From a checkpoint of a small transformer trained on Wikipedia: 16 layers, 7348 steps.
MLP neurons of a small language model. Each row is named by its layer, matrix (up: input weights; down: output weights) and neuron, and shows model dimensions 64-159. Each number is 128 + 32 x the weight over its row's rms, rounded and kept within 0 to 255. Numbers have three digits each.
Before each neuron's rows, "fires before" lists the tokens most often just after its 100 highest values on Wikipedia text that the model never trained on. A number after a token or word is its count.

fires before: "oup" 16, "am" 12, "ry" 8, "ad" 7, "ch" 7
L2.up474:092154074139151134154086168094093132105129113165097116128169167161151087155137120085105101116039171154085165090160145172186127107196121103112128179064165114108139149123108133126200145108098097103120149107141194157077106155081160143181126178120159136083090074131111124164138105111149153124
L2.down474:071161102104164075114123143063157173138114120145091125141059153107172093149160072063148071120054113115114149085135184185137094153200120116133158185094128140128099118158116162098125133095093136099095181062165167169104161200091158128121089142120154117107148090153125182129134105122165110162

fires before: "L" 15, "W" 11, "F" 9, "A" 7, "E" 4, "N" 4
L12.up589:113105181142151095110092149191073134136074079138097144158153128160163122135124122110058131168117161105148116206131203106133089117143199090139118154155141102126067142154157123150130104090137109141133094128181085119101103126137155034148148175154167138119152147146138148201155145130098121125
L12.down589:159108122125114071143064099060076145166107125131089089123105140202093178134126100117111135067115136124153165093184152134121099118158162068165103121127170150141132076111134075127192122152091116179137147176190153172114153164163154130180142132142141088209104110111089139140126065144125145060

fires before: "\n" 32, ";" 13, "1" 6, " and" 4
L13.up639:075095131138135094181109147142124155135132068126104117107149116137131147080115099145062106247143146178142094148122175125076111162124120183134151165154112143111117108154158094123090102108110113139190143131154140178037190172118188095137145049122129101170073136109137105101119142137125139183
L13.down639:111106118104099157093140108103138158144126143122166161208149185114154128119183103147128112118161125110124159093051153147114154172112077140097151132104107164122105104083134121121083067097092113144143171147128152169089139146091128138154155106116179140116054124136122067170155148154206090138

fires before: "rough" 23, "ir" 11, "an" 10, "ough" 7, "ose" 7, "is" 5
L10.up705:170154193129180109100166099101132109128135190161140113116129143088146145166135175150168132089172096141128157146134074117091138128080140190134149079175135148130103165176138153107154126089129149153181175180105100135075113209145133131100061165053133158114105138114163160109155095124063104117
L10.down705:103078112162141111155130143148125167151111096114109138178147145132147184138129123118130118110124161119128119128164080106096126145065154129125146103177174162087140200153159147154073153182176159143103155134154131144105106179074112134088109151141124113124165119138084130140126073175166144169

fires before: "ge" 17, "e" 9, "g" 8, "ing" 6, "ast" 5, "it" 5
L13.up689:138068170093109135114103114182135160154119115161081105143099080080117086113161170125142201180123146232132111101133092105157084154161177172135081132117125151128099169099109042082120088200135104123124168130142081135138126184057163094128106110128126105131090179103174074100167104193136177113
L13.down689:178137114123169132081123124033105097144100139106153196157146158152170154062110121122061127118178139158093161157179143147123111058133136122123175119146099098124131122133131138092177129144123146162122144071139145098164149065096132171106108112168125133110128120099115115166100179142149196075

fires before: "orn" 20, "er" 12, "est" 9, "it" 5, "i" 4
L11.up751:108153127126105152132093094087182124168079128136178102102139174070141152111134160128113183103140080147147147140090159155177108080154115129173130163172171095114079121092119137169140136095102083140154106123128141134083155102086112064151078168109123083075174137121067122116123146220132102134
L11.down751:144149144163110111152120084182151122141149135137120165154116148157113134149133056108155184148142120070079159135104099124107124157098160135090097045186148147117114103121135140171147116095116100147154113138104148193116027142109156159116163144155133185145092152132133129091099108138104068119

fires before: " |" 52, "," 16, ";" 12, ")" 5, "\n" 4, " -" 4
L13.up549:148168141122104133072128091158126109139121105142121128127131155135122106113152124122094063120139129084147083150132077125134076130171161147149137136114083152133144113113131111164127141103175094120156145142083100138213165176113086054125137133119165053135136132130158168102121193078146130112
L13.down549:162155097140150158099143115073141126201111136145155148124142108153116108109131111144130101139140108141131115134127087136159075126102152158120191104182080136109196122092159080136201157163172070101150114185128080091182162152110119100129094116129186161120146123146128171150146112113102102128

fires before: "," 20, "." 17, "v" 16, " and" 4, ")," 4
L8.up726:086137081092071132150145162101101102172104144076129126202076158140116103064117087152124136152142095059143140226165142104139138119127115123124163037131125136155138126129089139188119141137097139103194073204124134081134122132106148122120141127135148165149147126115176156130193133136123092104
L8.down726:167172123110099118142151204131152161105096128084166146071128095126123081103061094165152160135140110133112106150158113107108075134175157067167098135166078139064116106154142101122100107041134121158098161169092103154112116164103120099131132140162092070153155101139092131098114145164087169128

fires before: "ted" 15, "ed" 12, "t" 11, "d" 9, "ts" 5, "y" 4
L2.up217:150109064120139161088082142104153151199077110101112146126150145091164181108136156114139154109045138120127122157112111114187153126160115126101130151089165128171135182164184119145062166116130102094152141209137119129104104129143119129095128095132094158107072159126169157109125136132113105097
L2.down217:111118124167166121124061161112108132126129127078129132105165136133116101199126106145065109142162107125141162078181161155134149152105113144156108128106159152114136143115141130154166117186126153136154115125086205075110171122114104134122153109086189166035104135142192155081105132122131146141

fires before: "u" 15, "es" 14, "in" 9, "ed" 9, "en" 4
L11.up302:117098165086073106151153126158144105094116166118067114149132113111121095112157134106105154118082162100131133131137129099063137173141155100091164167081134185094121182133099137107140183179147077142191121081163058145075104204153141130137137097164181127120117179094123104177147059121171078080
L11.down302:160163099094102153138115141128082148104139112142126126121082116127076185135182223087158105135156132150131162163115105192125082138140131066054084105104100183161117147201115172122069135136152140089100157176149173096129145154102099066182092121124079152104144174154106156097157112127119092164

fires before: "v" 15, "ge" 15, "ased" 10, "g" 6, "n" 5
L5.up107:196147087089156116152137186159159139140100139060130109149082097131160144129093089176115114098141105110150060147120132152140187125147100127096144115118129126112101131115086069133127121083164159140126114082132161082158084140113130057159145184160118146075117199158137116069153133113115165101
L5.down107:112096161140161129129136151171172121150120124166102113123143142134144138146082156121113119111170119125132161118173138177112091118071072101118128098094154103112147117104159104103107160101105082134156173104168130119135086098171117116137164106171110100078086153112153073158105164085179154113

fires before: " |" 35, ")" 12, "t" 8, " st" 4, " (1" 4
L11.up624:083133178132140112105057139059085119128107109043071148162144145082165140120132132149107101148109113043095135142164154094109142120076125145134152143087148084125108082173166139139187101131158182165119124176095094147146103139206133075132211146082158161152158078091099134109068149146174111179
L11.down624:116129173131125120108171143124153156192120097106153113086124118171178048114123124135104086082138132134125072148142132102126111101181146125124123129159150126185148093100126057135114134148145082112146134068129116071132125145132110108199111113172109167147114119200097073180172119159151075155

fires before: "-" 23, "ther" 9, "is" 9, "te" 6, "ra" 6, "l" 5
L2.up721:093158126140111141169106113061160098149107075108142153120189127176137174146119076144151086194154154116114129177123117122115190149122096046152175142129123179088099105134110166179185137094114147159105146119214188122124105123161064100127109173164134114083151139099101095088110108101141134101
L2.down721:115161167099211113161101094132081098148144145175166111164117173180127063097085138171070092165163129109092139120148143144133171166143089144087134092141105077112117122108119084094136123101211166100112103094192097108172149139174135094115146118110185125134132128137158142125124166158129126104

fires before: " |" 28, "e" 25
L2.up57:121121140111135150094111094072149112102057149106081140115152131167155195119126117146104154080108127174145127112143075058114075130160108156141117161181130133145177071136159116108155113148167085146099117148090122130133148093158113131137122159082194125159176155087116119114106127068102141133
L2.down57:130106118090137184152125134123107111087128130171140161097137151094136124130107126130138148133061165106167160078133139100135077117092164159128113165111096135174104140120108130078111124121092194131163144171130139160127078077101089111090126115136170089112142100195125101077129122122138135099

fires before: "oup" 17, "and" 13, "ound" 8, "ad" 5, "ist" 4, "ue" 4
L13.up250:138142101188132133131098122148138150090114133114180146118111158171107128168170127134110125123149156089090130131106134115103103095216107146163083137099161174101092140164149097176088106085135172119167112132166146114160072121124080176093154152165173124125160146114160092127096113138057101105
L13.down250:140105130129157096095091156086120105132149101087156130158056123114131131173173112154131144135093109091174093183148149121116113116111090169142135149128152097119152128148126089097089126130171123050086087085163075114105084155136175129087081118105142162123095153134162099150094151145187153091

fires before: "ed" 20, "v" 12, "ted" 9, "al" 5, "ated" 4, "t" 4
L11.up712:138146101105080113091139120153062134167125081116189130114107090069107148139090134180100177103164108145133112107091112111112110146131086081086074134175165082116169135132145153138127147169095111168192125184118121181173125137144156127194138083094126187135110113110163104099077081135170120109
L11.down712:054086172094120081164102122131119117179140110169193134121113133135140159186119143134151134164115148201097106168132100175168104131101151139096041109133088146162175132123082080126089113129169112114163097158098160159126120139119128142114111133151109140148105121095189089136138161167137124138

fires before: " by" 25, " in" 15, " for" 7, " to" 7, " as" 6, "." 6
L13.up197:091169149146115035101101180118111117118106146132117120118049170152173087180139166149178144141180081176126090170115132110111109157150109088127083102144175089069060082174142156127137128129091129083110145164030108143121158145154141149187100176134162078167102146152128109172150134172166127165
L13.down197:139175114079128138061130140129084099152097079127084141111077092110109161082085127167121182148157111165128074117123118138118189160156188105088134119177079103135116084146110150089145130177101172090143153152112113125127158106158180084126079090106164126138125098138233125103153079122110127139

fires before: "ies" 25, "y" 17, "ial" 7, "ry" 7, "s" 5
L10.up642:101100119211178111118117191144130094134130117110124085109143149141069092128209124130160145134114123073132137126094145106129095151128087127120121090116141131108152117121087086132183141122146158160080133152123131138132102219151162171115126154109171145127159138137140103116107142090126090163
L10.down642:103152073083180162108115097128147084146171179128118130073106149200091159151200121114138105115074144125138163147105134147159165100164119167126103127101170118107161117087083109112131111161144171195135130092100076153087084102090198186082174102122204102149108124158090114155175133113114124120

fires before: "ed" 15, "ing" 10, ":" 9, "d" 9, "e" 7, "es" 6
L11.up567:132068178169084168124101192140141095173150128101142105104153137097064109175100091126111147121133160134117137080120134096092192138135099119121121129094140121091155117186154133116101201170164142172100182155056122201120143136142115168117090054150103103065167111124098138218095118095145148130
L11.down567:057163139167125143068075092086127133126148156110169198131120125126210109088152197116143123092102162090096145122139169117134116083131109124153116132168114086137139170135127176126126130122055097106174123133196104115141115095151117112090157148058143120145057084153168078123122139148140148100

fires before: "," 25, " |" 20, " in" 8
L11.up667:123131077130127109106153133155114120120096106198149165067110118108127097162098133159138146110179108161162098143134099151183189135128094109083109113149126141114107130213137125177128090150126137127175091115105085145079164156141075093195084116137131074148117109067125152130158144104116178133
L11.down667:145213122133116125102137153140166181099210150109094081145142123103109111144173086156144079135102120136095138098137153120160151158152162096161061134126099157167124148192079109089164030102148126125063125195095130130141059114140109147140109139125134115148207085116112178157194191149102124112

fires before: "y" 25, " " 9, "ies" 8, ":" 8, "N" 5, "W" 5
L2.up140:153166164097117150074141148102168123100100115136130115166141098114058065153147132166105082130114199094205105158170149097082086134108110078110156156133167136077135187151146137093132119049165133140063150178102143178082103118164164150102156172104145084146151039146139115138172077094196083105
L2.down140:133079157143169138152122111129174124131135168096135079166127062157165046142116161142149116118144140138216120141121145141086116131120027142079178123095142167046186115129137123133104159052138114196135133134097159150107101120182121123097128128174202081139144072153156091153074172130142124115

fires before: " by" 32, "\n" 18, " and" 8, " in" 5, " |" 4, " with" 4
L12.up219:098153142158152151153102081151119139150079097120169153127100102099189165131092140143161144174152126113078094096112148147163157159063148137142136145146144104156184144102148130104112149095148113140153117157088150097153142106126149130117129163161139096176112089100135085127101110118160167133
L12.down219:087128164153087066108072162104063105131063120084118130082115144115096111210105141153145172172142106101095179073083128122203143162131154155139166130122144150197187099143156132153099193104110130147179166114157165139131099110121155131158152140124165090122121078174152151063152144095166160091

fires before: "u" 14, "ut" 11, "ed" 10, "ect" 9, "er" 4, " that" 4
L11.up525:091134163134126150175100125170147134171163122084114069127125068083124112135129152141076114119049174128129184167077121127125104148114101184142100150125142137148088120136100119122136136126154147117146176168161096088160044077119174175094150128109097133170133096159146117126148121185172114134
L11.down525:132078133129077098195118135129137198158134088116134139156153090088166064129145173147109133151133071194160173110151109151140107135115115146155136093109108147139103121088159133102133081135147163168102124091119133136147107114165135218130167087158090172173116112106085131123172143092085129109

fires before: "er" 27, "est" 10, "ers" 7, "u" 5, "ace" 4
L9.up659:155173106194080060129133131166129077173145107127164119128195094105115112143154154124150148120144200132099131070120081154116117175125120118126142124067131132132111136136114045142114117141112115117121099131174164165131066193124108103125096078105065167146120087110143118096177195116104166200
L9.down659:124170213084145130159106127089115173107090105156108149128084140145155122081147157143119158094134094121075210156164122142070111106164140097105163163106123159102157151156174144151111095150119175109163182105115175143163146128120114150161106086137091157127132137127096104081090171007112135110

fires before: "i" 19, "el" 9, "on" 9, "her" 9, "end" 8, "ain" 5
L8.up468:180135074129139103140075184175174069167130137078118121173135155167136160161134153143067119109129148156098189093086164097144124187111169122142156136132188055096126115151207117094116169127121097125108132153160136146059131136068144129162080079101121095107108112146163171138127118186127095117
L8.down468:123131107140082154159168121127095171135139121083152127133183095148075064090097195069145137132107162124119118105102040155188126123080090140097131213144151156096130072147115130122184127117167068111096117136186117099157074096133106115158108168142126105126114138110123118125070131107143146099

fires before: " |" 35, ";" 7, " 0" 7, "ag" 6
L9.up358:163085118142146102144177123140112115137149093200119076188099144168130193108142151123125107167111122133196140135129105045120134177103116140097098121148147163129084067097145132164073149118147140109161132143123132146069125130154124121094151180100128161127161184085074111124097095187149129103
L9.down358:143190142096120092103159135110155098110141103091155104096143095185151138162141139125154181080119197069145134159122085129153115121102128111137043117182189141142081112137105094143096120126099154139103111115103125160136101138114140192120097092108097087082119118181158161117171141139147108116

fires before: "s" 38, "s." 17, "s," 14, "ies" 4
L13.up412:132141142110152083149101140115080142108138177117138113072091101134104106156147121144071079138111095165092148105094153202183143104138093205079111080153118087151117139119141155137136138154194078181104138109128112183178105143116158151194107086111140106198192110185170095092099127149189101170
L13.down412:148089167187239104156127175113076176164135106144154125107207107122130120114155133091096068074104106114107068125135129163089136073096108129160157066153131149070147133087074069155208104123150180162174115118166170137155148173088164110158090115093113157132144132144109132124139139128161155109